Weights of a small transformer language model.
Size: 22 layers, width 320, 5 heads of 64, vocabulary 16518, 33.2M parameters.
Architecture: RMSNorm before each block, untied embeddings.
MLP neurons of a small language model. Each row is named by its layer, matrix (gate and up: input weights) and neuron, and shows model dimensions 160-287. Each number is 500 + 40 x the weight over its row's rms, rounded and kept within 0 to 999. Numbers have three digits each. A neuron's up and down rows have the sign that makes its largest values positive.
After each neuron's rows, "fires after" lists the tokens most often just before its 100 highest values on Wikipedia text that the model never trained on. A number after a token or word is its count.

L12.gate532:526471496491470552548479536471571525466440431493484547480409536509599546448517452535472504416514514448494462559542500604502494466564515544482509473513474505441570428531477493490482555537467507544554458504485475533484501517436503593487454537564497479494465437536535562552505522482445556531489549428539578512522441518499532478472505456453507530580454530519447530532522505491539480482579
L12.up532:551519522483460548553441495481529507482496474551573574439438516512527481407511473576500479527473483468555524550521485471515447482607505480540500548472481505511543461560521440462510525428507475461535495539589460540505487494567493536492490557520425544565540451571580540455569503512468612475496484542517578509517494510445462496530484534508504540519528514509521504561494509471434505548578
fires after: " was" 17, " %" 17, " is" 10, " were" 7, " are" 7

L7.gate369:558554447529470435517544427518462519487496494493619485536510467535517521490503465453482561472423502487483554519401452463516506484544440477535479526446503541488514541517489457449395493538519411451530471511561480517478471530461490490510404536491455493490438478475423482529527485506504506505503558496544451459490513565505467512510447510469534582523472554453575469443514468475397544455488
L7.up369:511557465474528506526506484512481501456468521558528502490518451464471504491518504502525486501478575543515591483429471504524558489553480453512551524425518518474461521493492532506396528526548472511563455501479471509503514469551453461513522553533457548505536535562529546563450510573508451511513505510528528512500430482530478539509474500536523545541470542450547467498497526441458439368506
fires after: " the" 20, "The" 9, " The" 8, " H" 7, " b" 7, " B" 7

L5.gate253:503522535429433502523497499535455562442488483475439500477497480514476467530535515540482549467475482519504441479553458464486533434534501443483470479494462529526566416466450511486534447554494441558516512533527576529488504540515540539493584451483494460503451489446514536533496458524546561507474519539433471637517557443480438543568522523552541555553479431482562514467545479477503544488523
L5.up253:508498455481504534508493521486514531443437469507409553532486514514527517514506489472517478448443573466540504521528454518488471494507513464485481468517480557477576499563467545499517451502482527516560470513486553580549492523507482472541460445442510474416520466502488472496464496552420442492588527420521512508562470467474355502502504511497521415551491474502496482479511512549540445587559
fires after: "\n" 100

L8.gate201:527512564490443486517519503486449545445426565516512470425607473517509441570545499438511511503468467455503561482530473485521430512487392494411460573512512529441577514490484499464480479446483517495602535470450530448490466493507611522487537518564532526504537518564452436560431517548492503525477519455526489532450479566485525452532530552543510488478485456518484521510517528548458513481530
L8.up201:508498481418497456504540460469514515477509554540519427484537473554544476516540520491502531503617538535490466505541498459499486545464530521473522499407538460505502549499510605562409505540562555495534534477476523505530488521517479487501517449533513514517489483541455505516560479492519436516469454528504517475508514474513465490473492459475494553532406470523521473492476525565426469517529
fires after: " the" 40, " The" 19, "{" 11, "The" 7, " and" 4

L9.gate481:506517508471444420528533475520447552497470500504462508433501486494525465466542523503524521544522509501462484469479496415458472535526495445451461549457467495466593481478484491513562481529466512553561474529470586455486550515458404472451517546541514509488529452451509504424506483456582539487558545504441471538545590546460380480487455478531562503522455462564501436435524473530556576571551
L9.up481:466531472524500522465539542596581520512504582478514524463520477470582500478387459527522537523531548488576472450564466492500556560514522502527546473521477544523509507475560486547508503513513532446514506470530596475501509441518498405509535555452537488501446496530469502470501532509567467498506560573556452515518472477496470497455502515505483479532449526537462530490499564469534535564501
fires after: " E" 28, "E" 13, " H" 10, " M" 5

L11.gate484:490541496501508554512520544460464554494395413496518525562427463527545514492513516509485549506452489502466487501500506562447541434522438469503504463494473563469524426503448577387489575470500441452503528503493559479458463499482498521529426552486474534497498495540509495527501482467473549485481541499468491511564489518476546489470518482410476507520486461426519475564510486487528444529578
L11.up484:515575436483467525512495491533439490505445456472490514553470474597515511491516430552473504570454468495504434520499540582468506483564504455506509530541463517480477482513481532458486551438554531425499469504469573533487536563482545533536438560492467547528534498498500477523529445462449514486548557505468499525459526476448498494491526540412453475569500438472575502501453526445547434492561
fires after: " was" 36, " were" 17, " to" 13, " is" 5, " are" 4

L8.gate315:545466496457501461521470494511424441538509496470460502412533464432498446513440454452541542591456461491447462501481541426489487594436464507384465506543471455540524504464461495517552495506487506556519506560546581494502461535460530483518517492537472464475530498480570506490537470481495491505509533450478500605527470565459517533492464524563454499502514437658454535534524472507498552439550
L8.up315:555519507502491545561529472454498455574543527512597472457498455451567482478464518538521500514492460422521384528459498556525543495525463449439469515578497485504545503508522437514454505531497450564489452459471597496547478523494504470491520492488531469491474441519487562552499505533564489488532536532434464612498479502532460462522541451541507530579544484521510478541491561473505563510557
fires after: "\n" 47, "==S" 4

L7.gate380:530497497515465545537518521479513456504514462496502477475588467502500427453521489534488519473489479529470550522536460493448464519523448477471466496492515501494521479571481470532518525531470496419462515483489459442527444473449536550486506517528579519595537466408519497611568513521485477479455476438566459504484554555451530528530543430481494543514455471535476466578524477472473506489555
L7.up380:481548511471455460552499407515495556521491497587496467536494518498427501502615475577496441549535416570460532526460519461493511478533452510484497488533557476545537526554493503537520512465500476537421546518522508542512435498502517477456457479511504539542475503494448497457560503563473519485503508527552503462515456555533570439458503503511569485480482510533525478521497477553476469532470
fires after: " the" 32, " a" 15, " an" 10, " most" 5, " The" 4

L7.gate281:515533531517472549445537490547501503498524415481529512503519476539574567478501492522542480457570488487437419464447505504459455543512503497479472523438516490572571494544492509473462491518462472486481503418432442588492521524547454524475471479499516509440495383544471430539515493484413494475433551444613511435534519512477524539518512480445485407436481499535489471500509611562480513482542
L7.up281:585539598521511568472584510501458489562568515472523496534544483490545520552449512507499491481563507455500443505477449453503440543479556495454477528428487459624569533514473456517462437559473461490513446515443483523549532458568451512443561491483491536474583488515468459541537479453517471564431466472552446490490469523488459492451477503537484462521521472551468449467482558528399576513544
fires after: "\n" 30, " the" 28

L11.gate258:525510494484472528453550577462534448463509517512477520482516514535511467470416599519498493494509502460408379564489484489469433518501464565499545499432553500500486477510532490535550444453600523567516562487446480541488522420519517470591475490499494489520461495495526510519538533457543445508502516537492528473484541421597501556496640478517467478527504461545458548505487527519525468515492
L11.up258:501525514532484379475464495463490594535397481479551495456507479496525484516484451539501570503554445536520521513538493490498572470443440476475522455531551536530491523497455548507486479467498531601550473502453526559485499489476497487461446483537502527575461531541522464517469509505497524584496521479501497509521524419487466472504502521605502437534452495425527423539574561565471424437467
fires after: " in" 25, " In" 18, " the" 18, "In" 10, " at" 7, "Ch" 4

L3.gate269:541493533515390452492494505501423489485522475513524496579505459522497548532452506510479522501498514514504439523501445470480471452412519496530531515541503520552518478492498472468480510556479442537501507506580511490519512477564510545441456458489509471521506422560550502528447409502541476506499568484515513541458552470470440507508497566515577531558449463527463519525531503512551537462513
L3.up269:481588434517539519499473464523530541486489492551510476539530447530464470456530483459513540534500558494537559487471562482487471449546517467528510473466471585540479440521492529552488445516503501531497470531469568562457559493505530434498478445454537524433460468453457518476590496502522452442531553501477448446463453414445467530501585462556555459553493619523572518513555496477432544561511
fires after: "\n" 100

L7.gate112:553548514504518512475540518487573508485492549493480482484498499431510473506488585484521574524514566483477546472464400466454549522413458461451498487442541473575493481564503556488471453509507486506449449533572441457484420498527381518598436475493456505468508513489445526521539539470533458468513470476584520518578454463524473475531431433526595533454458546537454489447464563562477507511524
L7.up112:494506418530530485485503499535472553509538482495510529426557575569538464565483543515524442422474406490473526458530452467494472478477540514494486477469471554427468502512554557524492468466493510518597571515468476488537432511487514552504563501488479510479485438480509527526524503544551453504457561442576497422479489559539573521481535504520475485469490540496542487538487494457433552506542
fires after: " the" 47, " a" 21, "The" 4

L11.gate486:520521523540454523573467545500518538469530417503563558581470524560476433501441487540508520517461468435466433529518543618389510517514441538531507444464519516471647457472514475528543502469492584535488489565542535525510478558478498568570532553498482473496521445473497469496492512524453539530564498472473411472523489452558459497454444541506446419487475457444515467502498437487490474538487
L11.up486:495503527486490494482472573581506535499475487521520475578464501490539437533489482512558541406466477485494494521524474587450543420532520540490435410495476502456562443430473455422472483500550557469447481522476586500508506474482465581531514515407513483548522511466467482581547531463455519539511544478577485486487484504472527490514560559430492511588495442491541495563586464421460490570563
fires after: " was" 38, " is" 21, " were" 21, " are" 9

L11.gate203:531581484492415487474570471477534474496444519502442495515462495531507522483528490583493553503518555489501532447518393459485541456498469500528491550511561541548514424478467484530506486544459472474462503531507483527517508542530468573547414474514501434524467489473457562539516530468489551485484520437475505502499481464500505497482561466417540496533562597530487406551462430499496510420569
L11.up203:538608418467449454514487464470444463512508451488518491460486426510447505534593466514477518516527551590438505498502435449494547454547525483454493527561446449502540507506481483522502451561493460442518478486492509512565443489459458572495502493498532541463506451474454501480545490458494588498483459509528511467504429474457482430502549550538528519572491508541556481550475480493494479543545
fires after: " the" 40, " first" 5, " served" 5

L9.gate57:500499456493467471554513467499530556481474538452424509517587485466552466583473534488564532499492510503517539455530441443480547512564403504471450546482512573404507422471533497490488518496489463486589465560505544443484481525495498513486435525484470505467436489507435486549509490496570479542449546378468444526535532550502446508514492507490500522498421451532558485488511500537534466567536
L9.up57:482572540444493510529477509482536518540492446559468526550507511539493514481513511531489537472473506547537566508522457557505547530513534566533488436440516481490464534552490515498415532475592558466454508538570494570546513535443497490527511492509518467571537556521477571513533546459554559477493474491411526499515500461523466494565542545541432527478488560528501477514555497503434492453498
fires after: " the" 21, " as" 15, " a" 12, " The" 9, " or" 6, "-A" 5

L18.gate572:457485527484495503530488467491540482524501461499544515472475423478470543404506506529492479496517524495497555516479488521430517497444490413559539491484519484493572505543470542453477541530482498470474505530496490505488557487554468459544464497516488512383499451507508477443487324446475524469473524499542579441508515497492473538494440484477521494491509567528493516573550494465448462456543
L18.up572:509460534523556457501486523457475460545524435492561536485480419561487551456500486517489436460465521459509513513471523498446447477461513444596511491545497515458534492487496512458475543497427542490447508510502479474474496537567534526507476505499500598444482473447491486433557411469518521494490497518511528502434527529553467605523469531497455494486511568535516533513560510420492531426514
fires after: " |" 46, " size" 8, " −" 4

L9.gate490:402482437489502500568525520556392511512492568511527510501543482470438410393434515528516510434460570542557558401569524494448515541444498553512507452477459571494531496467475553573494427452506495552547421572484539550475515480491476478474557515412535475534436539479495511469485501525562435472585582519496428508503465477518479478462479513552497484529434499491509490482452473486558615516492
L9.up490:431501559552483447503481487464489485512433568497504560463577469477504465465429460556552542509497554489498584481532520476485507582485481522502410563419491522503546515500464539481517448510549541556591494544523547549462477455461505446562526532499598464473451532481540506492475491487605493549481581511500477602501565515490486495555479563574522441427516501524582536483462414533513565512525
fires after: " E" 27, "E" 15, " A" 6, " CL" 6

L3.gate356:524508527470549430505501512533452528477483525538454485508438543536511478519548519439491470493574430488484469462465527409510549460480502561434485489554503544494513472504496495524522509469456479541504583508546506507488464493542481437471492485537538529452497499496538477501535445540563521539459443507487543600479470514514492483505414598545498449502433476498548518499549505479489499495518
L3.up356:532515466521490485517519458450482528566509550508522464547520559516536508477451508494488501568473480504533483383552529486467582498522435549522452533432518493566489532606488506451462496460422482556511500486569510552547507492528659499461457472505550474541537529446482542470540527501557456557483420456438497571486537424441501435519501569530547535489495462498538508441524549555554556472435
fires after: "\n" 34, "In" 14, " November" 5, " August" 4, " In" 4

L2.gate531:522508534524410462557550431491410531546497446437515493542502490502506408520516492481494488484518437532537434505531500480497578559458454526426429524517557508586523512493501511516554517496519511552443562462591447470499483508489498497481481541492593522540510532504484475521481411463528538558476450576435534516532508541480521454491524506594494588579535441532545504485522513468541539520502
L2.up531:522535444491454495481449511467480529483456484492479428501529526455439537482438586491507540515543473545472466551516514523512516449504472496452484504472507501475484541480484446448557504480544472524515546485503518517446490500481486487472485473507563537467494465518525531525541517458498470495508518526467486563494497449499467454513510520564577479469496495453544457521434577516484490506522
fires after: "\n" 32, "|" 14, "\n " 9, "The" 6, " The" 5

L11.gate107:525520490537463468419516510470508524507540491528474455520519524564448531446466450584503451459495535450571430478419497502488489437543458425529513524611511500450584517508507468467507509507559486453516400481466455478510495462560493492451533481472497516467450524491486516452529497434490551482452431513472460529533619535496467513557477575508477466491444480476509576560511421554521486489432
L11.up107:478479569617589504492493469527456551504422470570485477485480543503496480489478519487587473464480508557474523505526496588477548446523543537556437411522439542499503489513575506467433538479519537567509548550453549480445440496500427433493461495485484522521414541510488510509491536502487522531485503470474548516462451436468466507514529468468521484527483544547505439491395469427479483526514
fires after: " R" 41, " G" 5, " Reg" 4

L7.gate242:510474464522487428526541505474558488490508506444576503524535455561539486471542490532546534486425517526455581530488413534439441494498407467462513510507543521510591458508546501534460518531507513479498510477479519481544508527476520511511495500510506506527475412505503489498545513504465425448520563431555442469470602528573564542519517456491567488467492492506554505556466497511471455473460
L7.up242:503483600446469466641530493486468534553491468486482493473443476533424403521607483482476528522476526546520593552537511473487462535492489486430429540509547471574507447445478444470487462503515491439479500489486526415485544567579520499478492456515530501553514511503460543495515495546498535519525465507490522529462501492433508522564528528530538605541534492521544421468531401518477512442571
fires after: " the" 24, " a" 13, "The" 6, " his" 5, " its" 5, " The" 4

L8.gate83:513556554487449438472570499467524530523420515446490510445513460523498506540548465463474483520499527508482538494476474515516454495499478466456477518484468475484590495480470521534441473615503388489523418493486500424453512538434438492457475464532540539528493512543454504511547483449562494472372513438540464529505541541541440552540459451529526494584454466545557473430490574454475502491566
L8.up83:528523514543545473488468542484548484529507472395445460515512512486459586450508513438482490489450513515540561488417401533495438438423517550510472533535452429512487510498537494517413528481472491455508459495553486464516484492467482563438487468454465487510427530467535457546533477480572521460480472488543539508477516449506426552528540442485462535596470416514498414582540504519530515484520
fires after: " the" 39, " The" 7, " his" 6

L8.gate183:508510514520488503454562465519496549457506466553525449563425484546483472484513451565507547524548521490533474418562538492501498501481480395504441502510509584529565487537439486479469472533436373483463427513508500538514458506492486475521422486484476459484448532491553495524479488434484535529452485441523518507546496466461432468480506517476519561462546475501522499475550498507497527598526
L8.up183:510570504499545478442523566501435502443582497546574435511512549529426462504515530508522523556526454546425472488439467401464525482475476440556515502472508486545497540501497501547509498557429428508452491487449458500586526451521482508439522489523495509500485438499505507482525538445506477531452520488487494471540492504476468461550467471497516569507392537587502564481506505522429559608458
fires after: " the" 59, " The" 4

L9.gate124:468490462529459497499384425522462515526537500445499425559556498566491548467547475539567468522456481459419456544490486480488501496480511474481422446540544464525540449601495498527438504495500543491588470392453546523475455520540474510458473475466513473435525469460479529490518482485445483525505567454473523550530443604468412549542443520401462492514485517519475509534503516460530502549528
L9.up124:431456495453607546465515467467521418511445515526471554468501450527493549459484480513515489437484531513535486516446447548500496489430519505572545487449505525484476491485468570590491541464515497494503586476547489458562569492507499529506497493545445492489460454583490541519501509514492473488485499440444479464523473422476526641414562454484498506433515593540472411531533522468485510458491
fires after: " |" 23, " R" 13, " P" 9, "″N" 6, " p" 5, "p," 5

L9.gate161:531486391545531522470503440503508507469479465470475496493461526518563520477565513492459521504530529461491485503496521554489530474509605495520485448510485525461550505469471515407495545486435552453568499432425523490411529509489540529465533554488491495489520565459545431485511524447517467480517509525589511477525523495540534504407500486421496541514434522456597469538486501481529435498554
L9.up161:553535534516498501488586455498455499502415521501499463491438464489545514487582440470475490511488531527527484497531532475525585411530529535433453515566452485423503516460495483471520597531472505515579524545507512470526451559432505544471463526477524556523495531447478499423534544420571486515517470547572455552483468519501496438418560521493522523528463496464500474423490491484496467511512
fires after: " was" 22, " is" 13, " are" 7, " be" 7, " were" 5

L11.gate422:523536368543532444524495515529445547442439507505495487513498474562452473430541537519450533450496542442405454538535455575457452564494504525452490477482499504514524528479550583545528429454518493467576436538552502542530453485497477498539513504502441504455473446501497488443539423506451469518574557525561515450462528485545530423519448529481479477565512447492533550526452502481506468517520
L11.up422:436522560481529515547523513506440454439497453462523515473456412539473502453420463433504531480467558552536519506481534519465491527451471466488426485495554518546523470431446546524559492508430523494473549570428498441497568493433595468568587506463479441473497537522530484455473475483523448469488504432494546481501410441480481544505535464563507474504572485499437415470488445475519519513473
fires after: " K" 26, " Sh" 10, " Kh" 6, " k" 5, " Sak" 5, " Yam" 4

L9.gate38:543588485478575449485549468462571519471526447576522486476593530507499526558517531460497553571532590513505519484446403438496542514509540466463465509510509516530599427504457540521442473572509468504533462439521494485443563517505453500439534474518490533469504545540492524558533532520552488543517532465598471506511527452489473499456462430559485564542471478456535469505434544551499568502557
L9.up38:495438557545505481490499472472543508522477490498479509432511416598535454522471490554511503550540482620474448484537531501536459519494465450492512498526485517486482516481484522481482505550467526544513471468466451524469458422442559537457438511504444471538459531474545542512563505448553492516478516525495561537471502459474466518562497493508529549496497453530537494443553620451573504471471
fires after: " the" 53

L7.gate480:506454507551504537521523463508534501516561504471538480522452490508561432505497544455572508437524486520441471495513516560415531513578477487521560509557472529437505480477512491465484504507574543492488438522520470498452456487467486443510455545544490513490453468465437455536483524533421555500522495473456521424489493495528518477471428471523528429513495484498577510475545572492523461473462
L7.up480:438518519537547482537465502540453594492444529426501445475558444473520462569521525523510538527473495537442524490519456492498463501494492516520501488512542566523495468486536483441535460520432486517486526518556524527419452487468561530475492521509504525489442492442452473489426551446487507504508438476486509432525585601448485502518525427525518503508494490538517483548420505577512507517505
fires after: " a" 62, " A" 6, " an" 5

L8.gate280:533571524563470477487527454427598525487485543512490494539537469533507464510532449504496562515544523564485459429466484449439459491471517468485501604495494552588572469554560513533423480491517500480540531483468486433459466530508505522420428476499522521498425530413518468455531536460456512460472506442583464482478523537472462464484498470500588573538480516497558494526513494540485491474469
L8.up280:504452519515515489487454475464513493454478534582428445472493537500517486519521581530485560477540533526492487462444542534512469495424544439477493501492543541511499533418490529526485536531594507518538520496522538515549474529552505489499584495518475483538520546584494551527487486542444510448535536455518541527435509512471495596500474543548549518571507517490487456475499423457489511457523
fires after: " the" 36, " The" 25, "The" 15

L7.gate572:516572491506475507518507497456585575488478423445467533497532533545450494411526482555536586508423468488512504496595463582498464458523487501516500439474456568465561571588497544437445476482499516441531548526488480531411488501449488548557485452502478551557550459492533530552464501492490523444473481498512540477527531420500528489492541542419522496566553468515545477494510542582498462503556
L7.up572:510576503521481476531451431452471581566379430517463465490494399532429466432547479520526511482433421526461491506544514500502514492504438513495481464466467555418545506546486518499523556482525594434540510452463472549466488486467481548501444575486504565526549491543480498497565551450507578506504488522490519420484539468492456454529511566502589501523516502503546554469562512460528492511479
fires after: " was" 28, " is" 22, " be" 6

L8.gate437:582461472525505466492487490540514507481504438514546469549495473438568482534461458517525502488532514440505490517453448515505496511479484447432503556586507512533529521541454529511432470536491525418423544512407489528422514502549464465537464487466595447498494431551438487538540448487445567535559544499567593455494510514516476494533496538448432448496462505518501536582597502548447557510540
L8.up437:562497457519496493559557535559495567509527519541496514597458490483594470560504410553535512463516473389518517489488463508505442444502508533422474521525513546405522450560470501538455454495436532391504545530475522469429491509532481507481483515463534532510461458477438517506555519452511561597504515469519539494425513578496436420552485590449464456561435517552555497572487512510469579498498
fires after: " the" 65, " |" 5

L7.gate135:488445427490549511490452498519503429509539445481590445536503458455518534482517483452510465510502508418602489534484525487495535475479505541459494428501483525474593475533425507385523537523412452387461424503539461505515450549524487558499464489427461500498501491469479431524484388487557541542502474501584549444512528576453557448472465481483382456535517497469519541461522485522434488535546
L7.up135:530454503512474539496520450523451469528473520504456568514521520575510462518517519493524499508510452445464451502532499511488506445542533538559584523549522469546561494483513517519491389512550478436503576553536446484497470459468368468469471506528489555545502525487492502513531585562434537514540539508537498442446481486493627483541532424483550503481428526455483456463511514375503530509457
fires after: " |" 25, " Ret;" 9, ";" 8, " 18;" 4, " 10;" 4, " 12" 4

L10.gate269:522479540542488496423520486473520493455427467406506504514499435475537539475498528490464483498490481497439461494484506501495499535465488443510521553514498515546548468552548469537516533566467526476461463583551458521491491606470442550520451513512450444453519460477516471494492445486484497432518541460502529505439539495452495512451487447442512486443479488493471530459569533497556513435522
L10.up269:567440545538506538436478480492468481481479487435450511529529492497485570528485535445436454575479431524480437569456547497502480585468545506524503559463476526544543511501522439547467554561499541492458479504526481504506537581509533556422526489510461520465503457483509534460523475501509486496468503531449468540456524528454448484476477445469482508503421470503559478503553536505573557432460
fires after: " |" 54, " 1" 9, " 0" 7, " 2" 6, " −" 5

L18.gate509:513454511529499550496516529524509480472552448493582551469547449432530465492489593473474470532479528467473456497446505559471451488463559472482544447467494512481555486535538514517514493517505559433442455506459448463440515507535430525582486559474524540463537487487509449444462493507487527476536438503592632480513556572523518538496482522406503458503529523485510465546549547468451498507499
L18.up509:513489521491454522525460587532487501544521466453533502540539493513478483522468484495414435570499522479531551498485563538476514507492538513490567414518422478508514495526482491440515410460451436454400506598537493470443548501546524518496499507477517496473553529506536531501497460499545614492474491477489526467495466527486455541490517517473499529547451571407491491496550484401503485523560
fires after: " |" 53, "\n" 7, " 1" 4

L11.gate294:489455518460540470458497496477554489487498523527479479494450519495493493475419535498493541482523428485489434497391494568443503557550430565534513456550484465440517444466558547546483465496503506547464501546494517490463526498533489532530409489531471479481466517469449518557529448457527510565490568425436468488567494461421472528522515529467437505496497504490504512477579498525531485434519
L11.up294:538494486519419458500505531440463504433504518486510454514509554421514539500541543493466526500564464498570472513512480487500440547579506463564438478483434449482481513495411591437583473520523557490451529553449474480467508436531578506538520527484471486553520494526574574526487485538502476551539559507433502479503566426478605494542542514503532398447506474486542508557499517514431423461492
fires after: " in" 48, " the" 5, " at" 5, " of" 4

L3.gate621:508540488562446517480530549416527479478534458487457460558496491546533485495488535550491510529536518533474451481542427510446485471462476495620510462483518452534515471528472479481527519571478484483473509566501473531437574524521499523542520506513518503516493438465541491495524453436557493456492555531454485553483490552507447495471545459482546540589500554501528464469536451465549416455524
L3.up621:403562561476571533528527475513521563516523509614490552498544486468499500493424489506526451512550580500427548493509543531494477428503503527524482519575527500559550493460458499573491474478524475545483540543486557532512462495548414518487522508479538554492502513503486521449592451508477550478489493491445534565491504524534525590491482509391540485491443560534464486502495497507477492526551
fires after: "\n" 40, " Cat" 7, " Luc" 6, " expl" 5, " c" 4, " Col" 4

L8.gate477:518439557499492471507586533494504461502482449570506486552520427550512459473507538530522545481472453445398541577528543552491432529472449497516466551484520532460552434475458446514517538450487459443572470543452511516461488427498589475550506478468453485542494489500511509541582533518505447472467522425516470487446493502554533464486556494450491536511486470503554505563496475504457501534524
L8.up477:497502474525458531538514447521523545494487467570431510545453535504516502517501427552531555431494401395528495513490478458473483462548473529490512531525474496424484481434453462529417496524505511475540485499494608471462457497473476476534485515483504518537530548478518566465529528549437510471490529430472488474480525507577431458466468552534459485588482484543514489497451560497482534475463
fires after: " the" 24, " R" 14, " was" 8, " L" 6, " In" 5

L4.gate613:469458494545511447536504517458544465509532516457530522471533519457510470578491509519455529467489568454575551457517510517514506421488486477455504500456498559458567526519516520457493534486506561540462500504420490550510480489495456464455506502515491491525528547462490515492485478488559518489458506534519539471423520498491549500509518494508465537460526612493507505459525511525439537443512
L4.up613:406466484492555506509541531462599460504524542495501536411457432477505530493489493558502487437519572472558533477477490462511462508485465494522543499429487527423567520498523504547451549494472494474548486477486514471468465493475522486541468525521467460468512514464540517562431514528450547473462538496446585458473496499482518591503515450478484521542534544535482444486441514500511450450560
fires after: " F" 14, " P" 13, " M" 11, " C" 6, "B" 4, " R" 4

L4.gate7:460518459510525520521495512611520535470541539566494525479407538504430412543486474560457511566545491582443490492506585459519493458501519468559459478512515457492494407465494555517497486463549540535546459481529549476478511500509531480525503484474479485471490465466533543424451492536429554604478558477520529531552480555452520431544421511509478552506547501556489543469494385453412515528533
L4.up7:464526550489547420479439515478428427546461469580517585534501423515484531397441487512495488504492546451508503526509515509480431476379507461509493539505529474479515517463449487495502563502538534489444494411588508455538481506424469572533426476510477492503532446506514520552512444483506482480478507529536533481443514535472454529502531445488516520453570465479506512587510455538513504411513
fires after: "\n" 47, " |" 33

L2.gate218:482520490474475505554424475493489463544487507485486515532460557559446465497521478501510473471493397530540431501505592465453524472567491472499507567515463531517534460474497464477544554490500535578414521530463589565539531474533555468433524509458489488510417481573590527456527477547531545492558527517439491581570481574411457519505464513506547487501503500519506510570575496517495435549483
L2.up218:586513535486510594513502435471414516485478477446445432505532555544465525448505503532496477545503532459525475547484480409459472508578553492514498489446466496569541462479450458484476476426550535492566531417511543464522444486529540488470468478495570576514546483506548504515502479532570489634509448534404468535488509499484427477501484541551452500542503412489494501510502512504500554523468
fires after: "\n" 95

L7.gate172:472543435486569504500523516495558538521512526469481539500494492460559460536517453493574520474433511487461522499482427470455536494559470435498495531486468547571496485601498503494520511557523517556537461468485513529485383561479494493552499491495529535471556422552467437528504510450492532489535487535511479459543490490522496535389409391610530477528550499557527427456530519529457477484505
L7.up172:442498520513446471464478488468480506490503490520496453443578502581494441496505513436539475537504521545466596459551519539473450552434488517519435492574581519501496477514569513463530515435487414506479497579521508474493492539437507461520433505503538453540363415486431549464509570498499517506442554412571453474543476569442488490519545530447535529428517524491511538529496511517517572478551
fires after: " a" 64, " an" 4

L5.gate555:492532447531448512493466526479593539562567519531564523538548562462555514504490545513547540456503507420578573483479468521471504486484432470509482536537576484552573470491474510465485442507537455488469506539510504525426453565484460555432494492517613493478500502438562550464484486457540547527464458472475651486486545534450495506548475519462422522547561532506491551540527454580463502473536
L5.up555:550511494513537530418506497451453487563504522486543481543520515494469526503471490447529527443493494489487589510448509496523479507467518457476490525530484515456466512425512475516474482476540579493537429544503516536416436555540455538547485436504542495427499530511542542446479498432533530468484478466425551529500468489534478548560505442490407487528512420579555493510448457495488485475470
fires after: " D" 18, " C" 12, "C" 6, " P" 6, " \"C" 6, " F" 5

L8.gate377:605616484524570511417545484496566451486552483558496519490501491486520495495599446472517488583473547512488534477497417486497467510488527462524473576494509466577481467476401512496461475506495479477518494500455448510498518486537451495514447499486472520562517501498437540462512544453582503554446466488624507516533511469443512526492404435533550517469491524488448427528515505556430550492501
L8.up377:555496505535460441432563503473492547447536568510433530431444496493523509507448491553559489491489556543481424511435521478522512459503441486474475521482581467528557460524513494540477416530399408514513433521508483523503522495483524507518545448531522496490585540455505583519577503437500494504504544444478527565485562488516428488546555553530560423495445505561516523410533518481436543510493
fires after: " the" 76, " The" 7, "The" 6

L9.gate99:607542438472513459476533543529431543504541513504463429458466453523562549496517523532480468400517526488485481503479499520528543484534537506459510496513436475508522534497449548533413481505496490532508515490505446530601562524513483508530529429522457552497549560534507570473509519480477444472487492424524407484508493486514452489450502485479519492566530512510465491423497529474553513425512
L9.up99:548542462501528496532506530460512461499510498471490472486481371506507533499429433517457509486459474520509461499479516529506553520468483527537550478535491421487561470552459535532568494463489507500475502489489517520538561508485457498500505484451441447514528561534486533600437431527484491488595561419485525556490448411517509508540529501557499541545574545481545522505499491474488481526437
fires after: " Sh" 22, " sh" 9, "sh" 7, "h" 7, " Kh" 7

L8.gate248:493573553477498390479555487525479449475486492493527521539561437509488534474480563484468520516541470511500578468464404433452400502425533467401499516512488559514533498459464526510470506543503460502530494551483550474516479545495507485460506449536491524439504539543466511465543491492472528497509539425534488559509508544485489472493554499567575507534524546543517438443573485581417502546515
L8.up248:552504544484435443545465448513515450461443528504498456523500458522459465521548491534464509506472483502525590504523528490509403481485518499421540511460513506567483512501471478504448572583495489453566476530481552475510490512478578411492514458542498530569520521487502539538472550536475497503476464490523467489461462539473530470534513541595515498470536477562561489454530524525501526502507
fires after: " the" 45, " The" 41, "The" 13